Weights of a small GPT-style language model, trained from scratch on English Wikipedia.
Size: 4 heads of 128 (2 for keys and values), MLP 2048 squared ReLU, vocabulary 22627, 60.7M parameters.
MLP neurons of a small language model. Each row is named by its layer, matrix (up: input weights; down: output weights) and neuron, and shows model dimensions 368-463. Each number is 128 + 32 x the weight over its row's rms, rounded and kept within 0 to 255.
Before each neuron's rows, "fires in" lists the words (lower case) most often at its 100 highest values on Wikipedia text that the model never trained on.

fires in: "his", "to", "s", "t", "on"
L6.up1063 [141  80  98  56 104  53 124 103 136  97  96 137 127 189 111 153 144 119 106 130 107 103 152 121 150 149 111  80  96 127 172  97 138 103 114 160  89 136 113  85 119 188 141 152 179  96 100 115 124 122 212  99 163 106  76  88 169 120 146 119  71 136 142  99 142  71 175  97 101 128 104 151 101 141  98 140 157 123  83 148 167  39 130 166  97 147 140 113  32 202 145 153 128  74 101 140]
L6.down1063 [159 133 138  84  82 124 164 189 134  99  90 152  55 116 110  79 168 103  99 109  91 159  98 128 163 107 115  93 164 103 105 123 111 186 100 192 149 110  73 138 116 130  56 134  87 114 122 142 172 111 154  88  82 192  95 155 131  33 194  53 159 126 134 144 109  92  51 140 193 116 114 135 137 100 132 112 137 139 117 118 110 114 116 144  90 117 127 134 141 130 132 132 187 127 166 152]

fires in: "by", "with"
L4.up1691 [172 144 114 154 122 144  91  44 117 140 171  91 108 153 126 152 189  98 137 104 132 132 184  70 101 117 120 109  79 175 115 176 101  92  83 128 110 129 183 139  91 130 126 150 123 150 119 134 168 161 123 100 111 122 167  88 134 135 121 194 123 167 127  43 158 124 161 140 148 122 107 136 113 101 104 144 175 116  93 125 117 130 155 129 114 133  64 153 121 167 110 102 102 140 131 117]
L4.down1691 [126 109  98 154  69  98  72 103 175 155  90  89  80 142  99 145 145 134 133 118 163 164 187 125 108 114 157 141  91 100 168 130 106 125  98 115 154 113 127 116 142 133 144 141 140  89 121 121 159  35  77 124 137  25 128 112  79 125 152  68 158 153 118 106 133 105 131 178 120 114  91  96 105  61 151 138 132 120 161  92  83 115 156  98  75 229 130 179  75 171 169  92  89 123 130 134]

fires in: "of", "in", "games", "half"
L6.up1977 [107 155 143  74 134 117 143  75 149  95 147 123 132 141  96 136  93 165 124 103 109 144 185  79 128 163  69 114 145 154 146 179 161 192 132 121  47  84 204 166 118 106 142  81 106 148 122 128 177 129 178  85 137 125 147 147 128  95  98  88 150 137 110  91 126  90 143 129 110 109 101 170 127 114 155 123 159 171 183 180 133 170 124 102  93 179  74 128 154 115 131 180 149 148 108 176]
L6.down1977 [175 146 150 164 122 118 113 132 136  91  81 119 138 153 148 111 113 116 141 145  68  99 133 156 165 144 151 131 127 172 144 145 167  84 148 131 138 102 147  98  96  83 164 108 131 126 143 123 153 174 174 107 153 154 135 102 111 106 132 113 147 121 157 151  89 100 173 158  78 184 125 175 113  98 124 128  94 134 142 103 124 148 135 124 128 156 116 144 212 116 122 135 167  97 109 157]

fires in: "of", "up", "from", "raised"
L6.up1483 [118 117 149  66 187 115 176 100 142 139 179 206 118 138 163 165  87 120 113 135  91 178 117 146 111 122  73 102 183  83 173 116 122 125 127  22 102 134 172 130 122 175 107 151 123  96 134  91 126 141 167 103 113 162 122 131 115 102 115  47  69 160 154 168 151 150 101 145 136 103 135 160 124 183 138 128 194 103 132 152 148 101 111  98  73 119  84 130 156 162 168  86 130 155 155 124]
L6.down1483 [ 97 131 116  89 197 123  76 152 101 156  80 119 191 120 182 163 158 160 181 130 143  79 104 111 155  91 156 151  90 211 148  80 141 149 144 152  60 137 143 110  91 185 143  93 136 125  94 169  89 205 164 110  89 116  63 105 119 133 123 109 178 131 134 141 102 110 131 167  43 127  81 116 145 105 102 102  78 125  81 133 148 151 101 145 111 130 140 115 116 142 145 105 139  79  86 122]

fires in: "by", "his", "from"
L4.up1566 [146 169  72 137 139 114 113 164  92 153  70 150  70 147 141 123  70  87 140 118 183 125 134 151 138 116  77 146 126 182  89 143 123 148  58  56 134  95  93  80  85 154  97 114 164  96 136  92 134 115 169  84 149 157 136 148 158 127 159  87 116 118 120 118  76 110 145  92  89  56  86 213 120 226  95 178 165 160 129 136 128 112 162 134  85 171 138 190 104 165  84 103 123 135 140 140]
L4.down1566 [142 132 168  77 104 149 153 100 150 167 124 127  98 142  78 163 122 111 109  99 124 127 157 135  78  93 115 111 148 150 123  83  71  94 104 161 129 160  92  79  92 162 110 162 123 171 105 123 183 167 113 166  84 122 114 120 155 112 139 125 137  99 112 112 144 153 136 100  72 155 101 121 130 146 177 159 111 142 144  93  68 127 135 153 107 109 105 148 153 168  74 196 211 145 146 127]

fires in: "of", "to"
L6.up2035 [162  77 118  84 140 136 168  77 160 113 172 157  92 148  65 132 112 148  65 109 153  95 174 191 153 117 118 116 135 107 173 143 167 119 138 172 150 122 142 160  74 179 152 206 156  92 130 140 133 158 158  96 186 212 181 189  96  85 144  92 150 140 114 110 171 151 158 152 137  79 158 177 141 117 137 218 164 136 130 172 150 129 118 124  87  91 165 166 156 107 123  66 125 132 130  85]
L6.down2035 [156 115 151 147 104 138 110 169  96 174  98 122  97  76 173 133 105 145 159 171 143 144 126 166 101  71 161 154 104 172 147 109 136 112 136 130 116 148 130 157 176  93  93  76 111 112 100  95 124 129  98 124  79  84 119 181  87 139  93 137 166 130 184 101 133 134  98 166  97 165 117 116  80 128 156 186 173 220 161 129 131 113 153 179 182 155 137 117 120 138 156 174 125 161 133 160]

fires in: "to", "for"
L6.up201 [146 102  77 124 123  92 160 134 154  77 167  86 105 162 155 118 172 102 177  75 152  84 152 164 144  97 152 100 133  96 143 118 142  86 207 168 140 164  96 148 168 106  88 151 140 140 146 159 139 114 128  77 130 207 150 117 114 105 156 156  87 162 122 160 117 145 124 150 106 158 122  73 107 132 172 123 175 144 150  99 140 118 123 114 136  95 181 112 108 103  87 152 119 156  63 124]
L6.down201 [ 97 138 148 143 174 125 108 160 141 122 149  93  57  66 166 171 149 121 174 120 151  99 124 163  89  93 160 124  82 132 117 114  85  65 168 194 196 127 127 136 136  50 151  89  84 181 143 138 149 109 150  94 111 138 114 141 123 120 177  79 103 125 100 148 151 136  80 113 124 175 169  93  57 159 139 154 138 159 196  93 123 143 191 107 124 122  96 139 106 163 143  54 198 159 160 148]

fires in: "him", "her", "them"
L4.up1389 [132 136 143 104 117  96 143 119 135 114 187 101 146 154 109 108 157 105  99 108  77 108 159 133 112 147  51 108 169 101 125 144 158 135  78 139 119 133 107  87  35 153 166 111 110 130 106 175  58  97 178 150 130 114 171 189 117 188 180  90 129 188 118 121  53 140 179 127 158 123  86 155  90 102  86 124 127 126 110 122 148 172 117 133  48 178 141 180 153 103 147 113 172 133 130 146]
L4.down1389 [162  75 111 150 112 179  89 126 133 116 121 204 112 147 144 217 131 113 156 108 119  74 152 129 123 112 113  82 150 126 112  89 142 182 106 112 127  83 113  98  60 124 154 105 103 158 107  98  86 179 189 170 141 155 118 163 108 145 180 128 125 122 104 153 142 188  85 141 103 124 147 100  93 105  93 139 149 108 159 128 176 148 133  92 142 123 121 139 139 115 114  80 136 119  58 114]

fires in: "to", "not", "also"
L4.up1411 [117  39 106  76  94 160 152 124 162 165 126 109 177 201 214 113  87 165 151 168 115 128 167 131 151 130 103 153 105  89 129 153 119 152 108 130 138 159 105  58 164 162 126 174 152 130 115  86 172 103 135  96 137 147  77 201 158  79 148 116 178 156 137 152 130 191  98 163 142 113 135 177 121 150 131 185 147 106 108 112 138 101 153 131 148 102 178 146 117 131 166  95 167 104 173 136]
L4.down1411 [200 138 100 136 120 169 140 104 186 167  83 171  85  86 134 148  96 163  45 140 147 144  98 135 135  65 160 120 118 180 120  94 105 137 163 225 123 106  79 130 109 107  96 119 100 162 133 178 134  86 109 104 133 124  96 188 154 124 112 113 176 118 209 135 120 125  93 116 118  96 125 104 133 113 112 100 169 100 160 132  95 131 115 178 100 154 105 125 142 150 146  79 161 134 159 170]

fires in: "in", "across", "of", "northern", "throughout"
L6.up463 [124 142 144 145 109 113  78 166  95 145 105  83 117 100 131 118 119 103  97 117 130 124  85 101  73 100 129 104 104  91 172 127 177 140  92 174  92  82  83 130 131 130 146  92 116 113 132 156 101 147 155  77 159 153 105 167 134 126  92 106 159 124 129  96 113  76 119 147 126 144 101 174 134 128 210 157 133 183 175 184 163 152 151 222 102 129 195 157  74 110 124 136 154 154 109 200]
L6.down463 [149 111 153 117 137 133 106 151 148 111 120 153 134  86 124 187 178 148 111 104 215  68 145  86 166  70 171 140 154 132  82 141 108 105 150 166 127 155 136 105  77 139 125 138 176 133 127 140 193 106 111 107 170 125  49 140  79 139 126 129 148 117 193 154  39 114 129 136  51 192  73 153  66 110 159  96 130 173 104 176 135 125 170 145 140 122 191 121 221  74 104 125  93 124 174 130]

fires in: "s", "it", "them", "his", "of", "her"
L6.up364 [172 158 157 155 154 127 111 139 108 161  95 145 119 112  98  99 134  93 184 126 120 120 163 143 115 223 124  94 143  97  88 166 139 155 123 175 102  80  75 110 149  88  98 128 165 117  71  93 123 129 198 150 147 167 139 134 165  89 120  81 105 120 191  70 132 119 112 124 175  77 100 168 134 138 151 172 145 149  95 118 129 110 105 168 165  90 167 134 147 120 125 160 148 138 140 132]
L6.down364 [154 121 117  73  57 154 133  61 101 126 159 114 150  59 166 133 151 126  88  93 168 130 109 124 155 125 138 138 150 169  77 151 117 186 126 130  57 141 128 188 138 131 105  84 127 149 178 141 137 105 115 121 140 162 132 119 176 129  73 175 136 108  93 157 170 131  95 110  81 144  86 189 155  88 123 126 120  39 125 119 199  87  91 132 198 118 192 131 167 141 176  82  84 102 130 130]

fires in: "for", "following", "to", "after", "see"
L6.up1251 [214 126  51 134 181 154 188 145 105 116 157  98  89  95 137 105 157 115 151  85  94  90 170 155 192 112 103 121 103 117 161 107  97 130  77 147 192 151 106 151 129 111 117 148  96 108 154  70 110 103 158 188 106  70 133 120 115 122 146 104 136 148 123  92 109 114 126  69 117 145  53 166 160  98 136  94 122 168 196 123 150 167 130 138 115 144 157 113  88 160 116 102 138 147 121 172]
L6.down1251 [131 124 130 132 112 181 111 123  88 130 107 155 139 128 161  70  89 134 131 161 126  66  87 113 187 157 114 142 135 157 130 124  96  75 129 152 157 166 118  88 125 132 179 149 142  94 155 133 142 145 189 139 125 184 184 131 132  79 141 153 157 128 114 138  54 139  79 182 143 122 108 152 159 118 130  45  96 128 148 139  79 140 201 222 120  58 141 142 110 155 105 187  92 110 134 117]

fires in: "by", "before", "while"
L6.up1234 [151 123  93 108 149 161 153 100 155 137 131  96 138 152 155  97 105 105 155 152 159 134 170  88 143 203  78 154 170 114 147 159 176  70  79  76 161  92 157 121 108 131  94 139 135 138 128 131 128 107 102  97  89 158 181 169 133 113 153  92 107 150  90 100 107  86 125 104  96 113  80 173 171 130  78 163 162 109 119 123 162 127 147 162 102 151  59 125 101 131  79 131 110 103 184 109]
L6.down1234 [117 159 127 182 102 148 109 148 145 122 108 169  90 154 118 163 105  96  66 177 184 116 107  92 172 100 100 143 142 131 139 138  96  81 135 135 134 101 131  89  61 123 165 115 119  90  99 173 107 103 185  75 159 130  89 129 109 126 113 136 176 170 101 198 150 117 128  75 131 157 152 120 198 154  92 175 106 123 158 112 164 142 107 105  93 114 109  72 149 154  90 114 135  74 159 133]

fires in: "is", "are", "were", "was", "time", "be"
L6.up97 [ 79 174 146 158 118 128  83 106 189  60 133 122 111 113 137  77 130 173 158 120 112 126 101 114 165 175 175 174 165 119 100 117 138  72 121 111 154 121 120  77 138 180 127 146 126 115 101 133 128 128 118 112 139 118 110 134 197 134  68 114 101 106 120 134 121 139 100  98 143 130  78 121  90 125 138 125 130 110 100 133 138 157 124 118 115 160  89  97 159  31 192 188 171 169 173 127]
L6.down97 [118 136 170 133 150 112 191 155 130 130  77 119 144 165 116 137 205 141  99 107  97 109  95 141 118 170 146 184 149 141 143 105 178 192 107 170 155 155 136 155 120  97 147 178 106 116 108 119 132 142 144  74 133  90 125 115 131 165 130 140  93  41 171 153 146 164 135 100 140 157  90  67 141 144 104 128 128 205 198 109 152 132 104 144 135 148 184 124 175 170 106 108 130  98 146 123]

fires in: "of", "was"
L6.up440 [121 116 122  70 110 169  65 145 162 118 174 133 138 101  89 141 113  97 136 152 148 133 116 155 125 142 110 129 109 132 199 163 136 164  97 116 168 124 191 111 177 135  98 114 130  98 158 140  86 150 121 135  72 155 110 152 124 110 130 122 129 154 140 181 147 146 117 163 140 112   8 199 159  74 156 138 227 139 126 164 163  89  85 122 161 158  70 169 131 103  92 140 182  94 121 116]
L6.down440 [145  83  97 146 169 150 114 111 156  95  84 185 131 116 126 140 104 113 142  87 127 132  99 126 136  99 105 127 129 129 118 152  96 178 152 138 126 115 139 106 148  76  89 136 127 212 130 194 152 132 194  94 102 155 101 134 164 173 135  77 127 147 134 122 149 159 178  74 110 157 146  80  72 181 117 111  70 121 129  83 161 124  93  82 126 155  95 127 141 166  88 131 120 104 169 160]

fires in: "to", "for", "on", "per"
L6.up1740 [137 174  94  89  99 153 112  86 154 161 135 123 109 136 175  62 146 157 106 156 113  64 105  71  98 130 146  87 141  80 203 116 156 109 145 190 199 116 116 113 169 101 143 177 135 107 150 118  91 112 138 151 119 118 152 177 143 142 145 113 121 168 164  94  84 167 134 175 123 168  91 159  98  88 138 165 135 104 153  69  88 145 136 111  98 131 163 112 142 100 152 101 138  98 100 158]
L6.down1740 [177 120 132 162 150 123 114 109  65 114 141  50 112  59 137 104 147 131 152 136 147 109 121  91 185  85 220 159 146 155 154 170 139 115 138 204 115 193 126 168 133 102  95 132 151 114  90  93 152 102 155  82  81 133 157 106 110 134 140 121 143 130 119 141 146  70 114 160  76 153 148  95 110 173 144 102 138 106 193  81 111 133 127 105 196 143 123 207 166 149  90  89 151  95  78  99]

fires in: "it", "him", "them", "her", "was", "film"
L4.up757 [145  94  61  95  83 105 179 183 148  97 187 156 151 171 141  52  86 120 128 104 103 126 157 220 145 155  49 117 121 149 161 153 153 193 107 155 130 117 128  67 148 155 113  98  43 117 142 114 113  62 172  95 140 143 142 143 189 101 160  87 128 187 170 129  93 158 180 162 149  43  83 145 156 154 102 166 200 126 115 173 158 133  91 138 136 176 130 169 118 148 115  87 108 107 117 161]
L4.down757 [144 126 173 178 127 141  87  99  92 156 112 117  88  80 164 162 153 142 123  78 153 151 190 146 130 112 200 137 130 143 197 121 126 108 101 137 118 107 124 133 133  76 168 152 150 137  94 220 111 105 136 166  85 116 105  97 142 174 101 110  29  77 103 146 141 150 160 179 137 164 144  71 129 142 119 110 106  24  36  94  57 115  62  90 137 137 132 105 161 126 111 135 120 153 132 116]

fires in: "a", "an"
L6.up718 [ 77 115 115 169 144 160 108 138 122 150 101 104 115  92 184  73  89 119 156 126  89  74 128 125 117  95 133 120  80 134  66 176  91 137  73 125 177 140 113 174 127 143 159 176 135 105  95 139 172 107  46 115 157 141  83 133 139  99 116  88 167 164 158 142 178 136 115 145 124  89 109 110 138 134 164 112 201 172 153 137 183 113 110 196 149  68 126 129  97 137 115 143 138 138 146 111]
L6.down718 [102  54 100 194  97  66 123 151 147 129 122 174  83 116 158  90 117 114 106 125 130 107 108 106 100 127 154 112  92  89 137 128 134  75 190 138  96 153  77 131 137 177 152 169 116  83  74 160 189 116 143 130  79 164 131 115  80  70 176 121 134 138 192 161 126 106 136 142 130 145  75  57 100 147  91 224 141 161 142 110 124 131 107 139 149 155 162 151 127 104  97 154  86  58 138  88]

fires in: "a", "an"
L6.up302 [133 148 132 129 140 106 154 182 122 193 134 157 164  93 167  95 161  90 126 125 181 131 116 102 154  76 147 198 152 184 107 113 207 200 153 184 119  80 115 201 102 106 123 176 105 139 146  97 120 135 123  96  77 119 112 113 116 166 116 181 109 158 160 136  32 146 136 116 165 124 135 104 142 148 130  91  86 145 117 118 224 102 117 147 137 187 183 142 112  92 100 168 105  97 110 136]
L6.down302 [117  93 147  85 178 128 109 126  65 150 145 144 104 153 153 148 108 107 101 113 110 166 116 126  97 179 147 108 173 154 147 153 171 155 154 137 102 139 126 158 217 124 207 116 142 107 114 121  97  99 107 144 162 124 108 141  80  91 101 210 149 130  90 114  94 134 143 104  84 109 154 187 147 161  97 143 115 126 136 106  84 182 157 108 152 113 128  72 100 147  70 142 111 139 187 149]

fires in: "the", "of", "in", "after", "two", "second"
L6.up1870 [138 149 154 113 127  75 102 143 142 138 157 121  89 111 130 181 101 176 141 126 190 126 127 170 128 133  92 183 135 156  88 137 142 132 100 138 121  92 114 134 188 160 185  84 135 160  55 181 152 125 134 119 117  50  84 151 136 151 138  96 168 122 111 116 120 137  92 144 151 136  85 152 186 122 189  98 149 124 187 115 152 105 146 223 103 117 151 182 200 136 118 190 227 145  80 105]
L6.down1870 [159 164 106 107 141 173 110 130 108 160 158 130 151 137 140  47 134 120 172 146 140 136 234 138 156 170 135 107 135  65 124 118 144  87 129 133 120 112 149 143 109 136 109  92 136  61 142 152 111 144 155 100 165  85 119 115 139  70 140 203  71 143 128 101 160 141 123 152 127 118 110 179 135 128 173  36 100  75 103 101  84 132 130  69 138 120  70 110 178 100 141 158  79 137 132  73]

fires in: "was"
L6.up1287 [121  91 159 115 133  92 128 165 128  88 156 184 135 141  98 151 143 104 106 175 137  88 113 155 136 164 148  94 122  97  89 103 146  80 199  55 192 120 159 148 110 112 132 123 165 145 145 145 107 134 115 162 157 173 163 138 170 175  80 114 156 141 147 114 114 118  51 142 110  94  93  83 151 162 179 152 165 140 139  82 116 141 109 132 159  86 139 147 165 133 170 179  99 185 168 142]
L6.down1287 [ 97 182 145 112  97 112 130 140 161  61 129 111  58 138 158 219 132  85 133 116 127 131 146 127 172 155 154  92 110 122 127 144 124  92  89 112 131 116 148 170 117  88 119 128 121  65 132 151 167 138  79 157 171 187 103  83 151 160  77 126 127 123 161 120  91 100 148 119 112 149  95 138  88 107 126 101 136 139 103  94 123 117 134 142 145 111 101 134 135 114 134 122 179 172 141 102]

fires in: "2", "1", "4", "3", "5", "1st"
L4.up688 [168 120 118 172 158  81 116 141 163 147 109 142 130  66 175 123 132 113 136 151 186 140 118 140  97 145 167  96 133 141  98  96 154 112 151  81 129 129 160  94 121 156 104  98 207 105  92 173 138 114 125 154 114 133 158 147 188  78 118 155 141 115 153  90 115 209 177 123 154 145 123 105 119 113 104  62 110 114 102 174 176 128 103 113 141 146 191 182 136  85  82  76 125 123 154  93]
L4.down688 [163  71 123 151 131  69 116 129  79 138 106  91  88 100 119 156 140 139 155 150  93  90 164  76 170 203 106 100  97 194 116  92 101  99 107 212 129 105 137 119 150 125 134  94 115 178 114  80  92 165 133  92 150 178  90 154  80 116 157  99 127  72 149  86 127 113  97 117  59  93 152  99 147 100 131  78  80 105  93  72 123 136 160  78 134 147 116  95 124 149  84 166 119 160 109 132]

fires in: "he", "she", "they", "it", "was"
L6.up1374 [114  44 109  84  94 177 160 101 105 134 144 173 173 191 174 142 106 148 165 150 157 124 129 105 147  70  87  92  97 112 180  90 127 160  85  80 159  83 167 126 127 155 117 148 136 146 138 161 152  77 116  82  92 156 132 134 112 150 122 179  91 171 129 166  83  89 125  92 158 160 119 120 158 159 120  98 207 138 126  86 120 144 120  87 162 146 153 136  84 136 170  65 153 171 152 152]
L6.down1374 [ 89 129 146 106 131 138 156 137  96 135 166 137 139 164 122 137 161 167 129 110 106 129 151 130 103 183 141 131 131 161 150 115 106 119 145 110 141 181 165 103  87 116 136 155 127 183 112 113  94 103 196 112 124 141 113 133 151  90  54 193 106 141 194 188  71 132 141 139 145 146  95 123 156 142 162   7  80 148 134 112 149 135 116  73 151 137 152 126  92 118 184  85 202 110 117  90]

fires in: "3", "5", "2", "1"
L4.up1131 [167 130 173 110 113 143 107 135 184 207  93  64 103 133 132  64  93 107 166 137 153 115 173 184 115 156 149 111 105 134 125  73 112  98 139 139 151  94 106 146 125 127  99 123 171 149 155 133  87 130 128 133  91 115 129 143 196 186 165 141 181 135 181 161 105 118 115 163 149 111 122 126 131 134 111 130 131 119  67 143 159 117 159  98 111 177 165 137 123 135 114 125 138 108 142  80]
L4.down1131 [ 85 131 108 141 143  80  52 165  84 151 113 155  95 131 107 213 130 155 134 146 169 120 133 132 108 121 167 118 131  72  95  81 114 163 150 127  87  69 149 182  69  97 117  87 131 156  97 124 135 149  80 130 129  58 151 134 111 162 130  90 176  85 114 111 106 165 129 139 161 136 174 219 108 134 136 184 140 134 139  87  79 114 118 127 182 148  65 127 142 115 120 183 111 135  94 103]

fires in: "is", "find", "found", "was", "see", "finds"
L6.up259 [179  68 118 108 142  93 129 137 106  83 161 175 114 104 115  75 176 125 142 111 117 109 104  69 116 151 175  76 123 145 136 138 155 139 150 143 145 116 124 158 168 111 123 181 224 128 120 137 173 135 130  95  99 119 172 137 110 126 111  94 135 235 164  95 133  89  94 183 169  93 123 135 136 182  72 107 131 160 147 100 158 187 106 114 141  81 112 147 133  65 152 142 114 111 147 151]
L6.down259 [145 112 101  62  84  99  72 138  92  87  85 140 101  59  50  82 168 161 124 144  66 157 152  91 107  94  99 132 110 166 111 170  47 111  71 106 166 139 121 111 119 105 176 130 203 142  96 154 151 133  92  90 138  76 126  73  96  95  56 119  90  83 128  65 143  68  87  90 151 152 132 138 121 163 121  72 154 119 137 100  66 127 151 121 144 145 134 136 139  70 103 128  68 116 146 137]

fires in: "a", "an"
L4.up922 [ 89  77  84 152 127 116  77 172 162 180 130 150 159 116 131  89 163 100  99 157 109  89 152 130 124 143 192 156 138  92 112 115 119 143 150 148 115  38 103 133 134 175 159 129 121 154 106 149  66 126  92  87 122 155 106 111  73 137  97  85 133 117 109 118  60 158 123 191 124 170 138 112 138  78 160 112 198 106 119 124 165 114 160 122  92  95  97 125  94 144 119 200  92 131 182 141]
L4.down922 [112 134 108 129 152  81 186 149 108  95 108 135  76 114 178 157 133 134 138  76  91 123  77 136 170 103 138  91 175 107 144 101 136 110 122 203 116 147 132 162 107 135 126 117 130  98  78 106 108 110  68 140 137 106  83 111  78 191 176 145 134 112 204 123  78  86 102 149 111 116  99 118 146 114 104 110 117 112 162 133 122 172  86 120 190 146 191 143 139 123  49  77 107  85 207 157]

fires in: "was", "is", "were"
L4.up1491 [167 144 150 113 116 153  88  23 151  81 129 182 142 146 137 116 120 110 122  92 128 130 104  70  89  82 116 184 115  64 191  89 117 150 139 144 183 112 159 111  92 164 152 118 115 103 120 159 108 111 117 122  75 102 187 150 173  90 101 128  95 127 116 165  97 139 123 151 138 124 180  78 133 109  97 158 168 126 106 118 134  90 125 115 165 149  97  94 137 118  69 117 145 142 167  57]
L4.down1491 [124 117 152 116 140  75  65 151 112 138 143 105 135 137 116 155 155 120 143  94 149  61 116 121 138 160 152  96 118 109 124 156 109 152 177 156 192 112 137 153 134 140 197 116 105 140  93 163 180 155 160 113 103 130 144 135 134 141 191 133  83 171 203 133 117 150 122 143 112 109 176 129 150 172 108 120  86 138 140  46  92 171 157 132 110 134 172 155  99 119 109 112 107 171 127  98]

fires in: "his", "him", "her", "he", "himself"
L4.up1488 [132 131 165 126  95 102 144 111 117 168 132 116 190  77 131 147 125  75 106  98 143 129 158 144 176 174  82 165 198 112 143 110 126  81 149 116 128 118  98  45  87 163 114  58  79  13  84 137 133 118 130 149 149 146 140  68 145 108 179 112 133 167 117  57 106 108 199 126 158 165  40 148 164 171 117 166 100 136 134 183 170 169 127 145 164 157 106  98 160  74 137 137 147 126 123 174]
L4.down1488 [117  96 160  79  71  96 133  95 143 101 111 135 134 125 137 169 141 104 106 114 160 126 179 125 173  76 164 140 151 116 122 109 115 160  93  69 123 146 139 122 102 166 140 137  63 104 167 166  81 160 119 122 103 138  79 136 123 137 176 138  63 112 161 142 144 148 131 137 100 126 109 156 169 127 172 152 123 139  60 137 175 130 110 103 109 164  95  83  79 120 156 123 175 183  63 106]

fires in: "history", "first", "was", "early", "been", "of"
L6.up213 [137 121 111 128 126  65 119 143  71 112 101 178 184  98  73 201 156 103  97 137 106 145 118 113 124  63 108  99 156 103 111 149 184 129 113 110 123 120 197 167 149 152 102 121 110 123 114 196 126 114 107 193 202 145 127 134 135 161 170 170 120 158 145  64  83 143 139 173 133 104 101 131 122  67 159 133 170 135 115 131 182 120 109  70 104  92 149 133 101 101 105 152 126 145  65 139]
L6.down213 [125  75 146  93  99 123 159 187  89 154 116 142 129 142 170 109 148 123 197 180  55 103 181 174 113 125 106  87 110 135 119 128 105  95 179 102 116 115 182 127 185 164 132 137  93  96  45  97  90 125 115 123 156  95 131 148  63 118 110 174 141 145 142 121 182 107 124 194  79 156 117 136 122 106 133 162  92 151 103 150 143 145 139  83 151 152  26 166  30 158 130 145 100 137 154 164]

fires in: "s", "his", "her"
L6.up846 [174 177  57 163 120  91  87 157  60 122 156 138 149  51 122 180 143 142 185 170 161 123 141 113 126  79 153 145  97 160  91 130 100 122 137 141 126  74 105  95 162 152 111  68 103  88 158 102 117 145 170 157 135 137 157 117 168 149 143  89 121 133 137  81 128  72  98 113  56  63 128 104 140 120 105 166 116 162 133 195 138  67 128 107 112 147 162 109 125  97 122 120 131 147 104 209]
L6.down846 [195  53  92 162 121 130 160 159 150 139 130 169 111 153 101 149 102 100 153 156 140 101 115 111 178 112 144 148 129 111 157 110 112 186 100 177 134 139 132 109  89 182  95  75 108 131 121 106  96 142 106 134 121 104 143 178 123 103 133 107  43 108 141  76 175 112 127 137 109 122  94 116 176 152 156 126  79 153 134 159 143  81 136  75 129 128 143 111 143 143 133 147 167 181 127 163]

fires in: "to", "could", "is", "for", "can", "was"
L6.up921 [130  99 100  85 222 122 180 140 140 147 116 153 116  85 144 126 126 142 163 159 177  93 111 163 143 138 115 105  96 144 120 140 128  91 140 137 143  93 166 140 215 168  93 165 127 153 130 141 171  92 162 141 121 113 145 155 102 100  86 143 105 198 147 102 130 142 117 156 165 107  89 137  96 154  97  89 172 103 197  95  74 183 176 112 139 128 141 145 137 110 160 102 146 147 158  96]
L6.down921 [ 90 123 130  73 115  65 109  97 117 102 127 148  79 101 130 117 113 173 165 133 141 102 104 148 108 129  90 105  96 135 100 159  67 145 120 147 156 135 166 125 130 115 143 154  97  90  99 208 110  64 208 134 110 110  91  92 166 115  89 202  76 162 164 107 125 137 129 158 110 169  69 164 114 116 144 119 149 141 135  99 153 119 144  94 148 147 154  92 156 114 209  27 182 128 137 147]

fires in: "with", "his", "by", "immortal"
L4.up656 [146 118 127 196 145 112 178 146 114 103 138 154 103 141  94 164 149 100 119 128  89 133 136  73  99  83 151 125 126 154 123  81 159 104  94 163  86  80 121 162 118  92 139  97 190 116 162  97 130 152 137 140 122  85  84  74 114 124 135 142 101 172  74  98 128 115 107 153 109 152 154  93 129 134  66 117 132 131  72  76 173 120 123 152 163 161  52 102  83 102 131 136  27 112 135 103]
L4.down656 [ 99 142 127 101 113  90 167 122 153 143 145 160 106 141 156 138 162 123 135 144 171 145  70 158 127 132 161 137 101 146  93 144 113 163 177 159 120 157 127  94  73 166  85  95 143 124 102 126 130 117  88 100  70 111 128 143  86 123 127 167  97 146 173 129 134 142  77 123  61 171  98  97 117 117  41 143  25  98 176 139 122 156  93 132 134  58  94 117 157  87 126 126 125 151 102 170]